config = dict(
    n_head=2,
    vocab_size=512,
    norm='layernorm',
    tie_embeddings=False,
    parallel_block=True,
    init_out_by_depth=True,
    optimizer='muon',
    lr=0.00802,
    lr_mult_o=2.0,
    beta1=0.95,
    lr_head=0.00872,
    decay_fraction=1.0,
    decay_shape='sqrt',
    final_lr_fraction=0.0,
)
MLP neurons of a small language model. Each row is named by its layer, matrix (up: input weights; down: output weights) and neuron, and shows model dimensions 32-159. Each number is 128 + 32 x the weight over its row's rms, rounded and kept within 0 to 255. Numbers have three digits each.
After each neuron's rows, "fires on" lists the tokens most often at its 100 highest values on Wikipedia text that the model never trained on; "fires after" lists the tokens most often just before its 100 highest values on Wikipedia text that the model never trained on.

L7.up85:116134093112156088113143164160165131089159076086137164130175143149142110128110146152155102139118196109095131161098139136117112133122149127182138143134125100113123095152161142172161068136123104104084101171155086093172111152123153098143060171117143157065176097137117179096087121142038166100127128122165124103151161088085141143121144146130166185152134136079202177132113099096156105095124
L7.down85:110133149129173133123140122095160136145099083181125088160135097156081130161127164147113137197115103097121144133193094108135162147130114078117148116144110095117135164102098089148099200105098147098149135083100138169098148121162146131103162142135116142167075161088072093114176134203185116118114110133130102192116134146133088094108066153149111109095085078233076085111128160185077080148116
fires on: "u", "h", " of", "t", "el"
fires after: "s", "as", "r", "x"

L7.up304:141075158099117096120093217120078090125110135178119154118155145094113074121175146195149107187137144126134104104098132108196135109153155084080151150133152061115127152086198132131101107126120124121120082157144112089127122166177139081138087185113153135158103135140042134146135116107143085108222110178104111123155094133153128185142173172133132073154094123150077106133107107098168145098134
L7.down304:104168082208124150164083063085179151113153150082111154113227142130109086112099145119115160079137143129117154142080159132127118098108150148099193161130094129129182141159141126115135103155099104104191087169149099145172128141155120169131117096146169126098147126146199096070121084163086090122093110140156117182079154151113132117137148099130141118126114121105110125125084125163045098190125
fires on: "it", "h", "t", "le", "x", " ex"
fires after: "st", " p", " e", "ap", " m", " se"

L7.up167:137089104150134124155164126136170135127093182170154144164135096111125107116123095130145098159161112145091091111172088058147153155154132146156197140199130116130134162149118147111120090130139159200122195082071108159116142133152135110187128143158183124062102159147132071106111124141196058085187117122148094155141121137165157057114132146140095164109121128137072115097112126137127133069186
L7.down167:118189087135144156173144144136102117121137143149088171122145133064147162116112129120117133147052080149105163143113123188075122102164152158163150144143137121135113120179152105100170076095097089094139100130163127097129170147135110167152166108155111206115107109133098178091098142080188139105099097122044137162116074122158116157066125108100086111117106122116156130130104107132119090143099
fires on: "ot", "in", "art", " h", "h"
fires after: "o", " F", "re", " f", " g", " st"

L7.up180:154149121170160117176140080114103137082169147102102144160140130178103129113171149124211130156126109092126152143164125131159095095120085081141139123097129091101131110139119091112126110089043069088088202166112198150120089109128115092144157166154137138166098079103079132126093145105127196158195115129099138088124123119095089180160185136121142089117158151114116134050064142110169149188129
L7.down180:100153160084098193075137134112145148117138089202179112128111159151105108158156152110034161108124125145153115107108098188175147116113081151140118112139101123110120131152150137133121166067136172095111066049097119121135121130115157141173151057143150145158143144152156102165138086138073102097096102152133115145067114140105116066081128159155142149156144133114135105146139084147116123131071
fires on: " |", "re", " 19", "f", "."
fires after: " St", " 4", "|", " 5", " le", " 3"

L6.up352:130164137088089142154137121082123168160130136148120110117152107158118177125154135132152164131164076135168110171157133147033143162132089116151125111128094096128145122187138163120102203095133189072130191122065192182119116176151088136151144107144127144110059106118094167153099083135107122124155141093137141168147125115132091073062102124186109116153064148155147106128167104150078148106108
L6.down352:159125135109132142143090144146136152143161107147102143104110069162120141093105193109115125085135129159059151117116120153122076086113203129131123192102111069163081100151140130074171127140157054146131111101148175078119085099141123160118171156118113142142193140118158081093169142125110102095089117105088100086111131114141117097122175143114151137068092145164097165126104185135058200163103
fires on: "m", " 20", " 1", " 19", "ch"
fires after: "ly", "e", "ay", "y", "ember", "il"

L5.up151:189093122138145130120093119109143133100136165114099097135177082132135179128145142134118108145108185137168109185091082185166119135122144087115068121095152098073138095127147130147141105145151088178119141115166091100096080126114143144079161167106121111142097116121157137109152154162149135117149225084201134180153120170085096099134162109123109147155136127131183127216111103111123144162145
L5.down151:122165125113141101149139093131164115141173155148223141126068114127145065122127096117144104089141118115083131163135104145119131121158173136131148154149121170099104127082094123099149138126103132142168125130031098104137151136117126111196138061149173131096228107158113119109125112057105110146204088117123121131126163085120153143165129145133116180124124149187138114075183139085139098115135
fires on: " of", "as", "al", " A", "u"
fires after: "or", "ar", "ic", "le", ".", "ary"

L8.up219:123174107130179101062150093149130117117107061076085157109121124120158144108109106171120097168158090145146144096067127101078141119122096149133103143171182109097123139150130064122126099133140111157141185199085078171141153136143057156192098170140153157157134142126168174099121118131091148155143157159121090112121146196151103154129145116153057190073070133130129101186133100101126132115093
L8.down219:093105106166149119154216145173143090095127146095171115109146059124121143137121096125128136072142077147099139149112135175101125155168101082145082152133099140160113133153118091131127145115162193090159102125180123097073152086164090132097136104164164081172081086110080103154099099079144153130029155100120181136110074082105204134124110117139104111133110083128122113105143136161105096125210
fires on: "an", "n", "u", " wh", "h", "av"
fires after: " J", " D", " V", "g", " G", "he"

L7.up17:132133147161157151127135060163095142139154118086152156091140092149138097131120170152147117129108114093088124183163102152080119106139180181171092146136129145144091137107144144126203147089182029152111165067088126171164129168125113116098165102190108170086053157148144093132114129100085122069143191145082097075107172105132107111113146140165103119165083127149143125138107133115120073074137
L7.down17:119167134121124035153105143138148116125066121154117078177162118108077150147166093090113117089121081172118123048117096099197093089116175162127142153164118133149167073115069104105113084132101155137169157136116152113085089115120066071191131167115144127192096137096149114102123088120109137135119110182159213167080128148172181121098133178100141120097109098072114093134081180115145123178117
fires on: "av", "up", "it", "-", "op"
fires after: " C", "il", "I", "b", " f", " T"

L7.up168:119122096146155102120171086156159132103125109140112125119161162152124137085147169125158137192145130159142123163137107174092124128153127130095121120146075101177078125155123136086131096140137108169126156158108125105176101163097076172158130110114069176122165108128145143110109088136149112146174165103106179116123118122142128123057142154185150150159122111131165120135137173085133186179172
L7.down168:127113101142133155177115116166035080166122131106103132094136113154158159171123120143082146100166177168132135113137173079194107127127123117121129158099159131155162145141145153126093091101124147187112099069132141131102182104162075145097138121101067102088110081161121091172152150134101139132037110133152064187147111169113155125105045171102096105125151153163167087141090170137162103025116
fires on: "ill", "or", "l", "ly", "r", "il"
fires after: " F", " W", "b", " 19"

L6.up131:087133103142162130133178123180136082112139109143127045095111102106102099218147197166109176153152145105098136162118159124117191146092057179060164154103143148119101069129154122087106148117097150132085116107119121135163114140055069086157155144116125127142117102091117130120127079126122174107072121162153083145213144170143099111154183133148149118090122120177169155166113159120107144105189
L6.down131:132124103116162188108154149111105162164091097118105181127117127118081190086160065129029144123070132151159190148152110111149187104144124149171160165106144018121136096112101093120094165164121209156149151161067151162128169096128181123123138150117092128169112145078131077159100133096079139092153103121099123064121132138100171142127135112080130076134137159089165138100121152084112077138135
fires on: "al", "l", "un", "r", "s", "ol"
fires after: " h", " H", "h", " g", "t", "as"

L5.up354:165137124169149128144107079097089089144141137134103152175141082152172129130098116108103151134224110197106176089107083118139086164137135123093073120123144135163126074140182188136135155121166123160160065146109125148141144127138155172072095124159104172147124201158142070178083088189119123112145152137119103138153133060149101101151113078150121177068141097108090102099176140102115105124161
L5.down354:090161096110102105132178175158119140118109108154151113090220139181159129120159095098142156111139122103075093122119178134142122189109098127140141065125137156142047204124148147157146118149114083193141118095091144131118097169155138188108115097137166147147126130119081054155094149123197122114097121141130127153158129088105080106120111145099179147129112195167119102113167158218097182128099
fires on: "s", "as"
fires after: "-", "/", "it", "ord", "ong", " W"

L5.up132:120184105126084135143156186150054161151172150117183182148104139168138154171106131084171116130102102143146127106130111139092145107115045129144187153133133082125117086128147161167115104162155137140095106159153078105092160118175089101096098023209125104123105128123144126157110107170081103141108154161164221137157123081156117088124127148083094131162125084089195087119103075131129101068149
L5.down132:114107075074125127158141133077169194162104139195117098122120145128078126158130128162119131214081124156197123106102074110128143125136118163129092109082113174117152124096186121124102144069139133112088153085142116117137106120147134144155150191117172112143170123085123105112118122102190103127152143060126073180164150132133146164133108151125198091114178128213155156143117089178099090101142
fires on: "d", "o", "l", "ld", "ed"
fires after: "j", " in", " (", "ou", " c", "v"

L7.up51:151132109120148083109144107158107098129130163127156153100097122094134112112176181091125143108137110137064119123125125166026181134111125188167105126141108066167098156150172114153134166116134155105163185068117180125161182081100173127125096086136090153206107131163083153054105146103098101128115187120127112071186106181111141131106120114159088151074125094157173145091157113186102130127138
L7.down51:114119145124124145172104154050181156075102109150098114166145119171121128111117111199110132129134137142150070156110142110209106198110176132088123112120151120115136105101118070126136158114099100129136137177119108100129113165119114146136089141197193163127128119095121107129124161187149129120118122107172112125061132119118134114146116096116204098148158170109051158135086170100064083089108
fires on: "ar", "od", "her", "ol", "r", "h"
fires after: "b", "h", "m", "t", "a", "o"

L6.up366:075143133128182183106124127179095127130165138116108095118168176097113107181107171131152202149136111110177135109110134072153069127197112103112149081172100142106118083163136140182040109113140108132103136129105090147138164191127150134156199101137072147080107102179166092087178148087040163104104062088138112152128142135114100150169111120160116132117174138115118190153090123133125142091165
L6.down366:113125154147114098182109083090088101128104110089107142187126101123119172128154147111180124081128116084161131160165147180154123134069104086146108136103157119189157092163041121090116103191134134074116091104128088134150099107151200096156119143149149149149174073096158141138104096140109120113142130123116164136139139130106105198209169167070140185147173087149119143123160137077055150091131
fires on: "el", " A", "ell", "um", "s", "om"
fires after: "ro", " h", ".", " f", "v"

L7.up336:185135130147128122130091136107150088154117190166173126085202066158117162135110090106054183151130123127133096161114124107114149157151150096076130140081104143148139118122082138163095119118143132156113068099130159097123136133095128136180160153168155135177101145099184098116094116137159169145143137110120168167165099146112066116112201173170115090102116155134111065138132068098074102110147
L7.down336:096188147130180128124130128113077161097123072183088157143112118126138131139125153116124114092142091115109177104149147183110177128161149126154124043175119112118134061105141131135102120082114122141125125076153177104148106088172136114137105124123148151125105139149121087137163075196128133180115107114121086112095160131132110173109107082107145146131084134099182129144129131142135157142073
fires on: " St", "it", "y", " Y", "in", "9"
fires after: "ed", "st", "ew", "ut", "is"

L6.up159:139137070145168115145133077104165141129131096109111141128195076080111122171158086137120160108126136133150148190144150111119106133149103169081100129051145127149118092118128135149155076076130107140122083159104076112103162101161101084236094140069152159160141122161092167134177188114146085093134131141074133135130157195138169169135102158185132123121094134128177164098068133183074124130192
L6.down159:112194118110141123140147180157135130167189158165108139190154167083163123136159128145101107150093074123105114161099140104164051124104066151128180163128144143080105128124070128139158120098135168160143123149106138102132190171225136149099139093188166160144137058141151094090184124109064055122143116116080117114087118189117132104120099125187063106141083041152138133127119106112076148102145
fires on: "al", "ol", "ic", "an"
fires after: "ic", "oc", " an", "ol", " h", " H"

L7.up33:161132179104147095134104125156110110107120150118153085145133174094082128156090157122142088128160142134122125144157095127127117128070070215121154102126165119143126173102133118137113176158150130119166180128138158148095049121111088132122135170130099140143092111130083163181124160111128113132184136116101147139065163120105149108132119244143078047100093091098125167140119149156155163124090
L7.down33:138101113131097162120119148151172141154090103131173160069133136112165155088132156184089195141123146116086153127101155140105116119095141101155135167205099093149098106136139138124124100138128149151132119134145150126180158092190083086066124095093108101108102117145125106116110163150196129075116142153130105053135037106080102174094204184072179097100132114137176134099129135173115118109076
fires on: "l", "all", "ell", "up", "en"
fires after: "r", "ub", " H", " he", "u"

L8.up222:176101170143163052096115100101143115120093114111122133059156171170165123152129139109138075134138084102107143138147170162106142101150066137119167184104128099174125142071173180124078195098141133137042132148131082092119123111093115143134140153131104155126117153158064148149141120123136114097130116135089078122173146083143120044169120125082072154177127140136129144108120148152142124118140
L8.down222:163148116153073117125192108106129111125109107116155155139110107055150157109150098075087140073098123119116182120114125060141128137140121060123138172165154124138153092129086161072137154165038165091096162095126119150162143119169137123163154075078148113121153098130108144123152110088121128049151187111215131131155034073084158118142170123137153127096148187086141148126142140185141138122116
fires on: "s", "ar", " v", "r"
fires after: " A", " ch", " the", " C", "h"

L6.up225:145099185114129156111158184130192129159155135181118143085130154145076072158147183161124142137114165145182096130112176114086153126139146156182142102080057115153096139114168103098147150146131164151094152120090111138070095077091096080097097113104142110141108117046165097083130135055151161136150132145164065109154152114115073127089159122122182141169126127121069126132179093123122090168163
L6.down225:087180123116063078125093120121113140145104086136255168085090129109123144126131124133091161131158151104121110156117137106148159107152070103114148125104165147145161099092096141132123167110155111137102104102078084066146148115159175156165128127139141196113173104124187102176094175161075126106148165099154123174138135119144117087183122128128113088155190139099162127128168161078161098121059
fires on: "en", "ig", "ed", "S"
fires after: "ak", "iv", "t", " B", " C"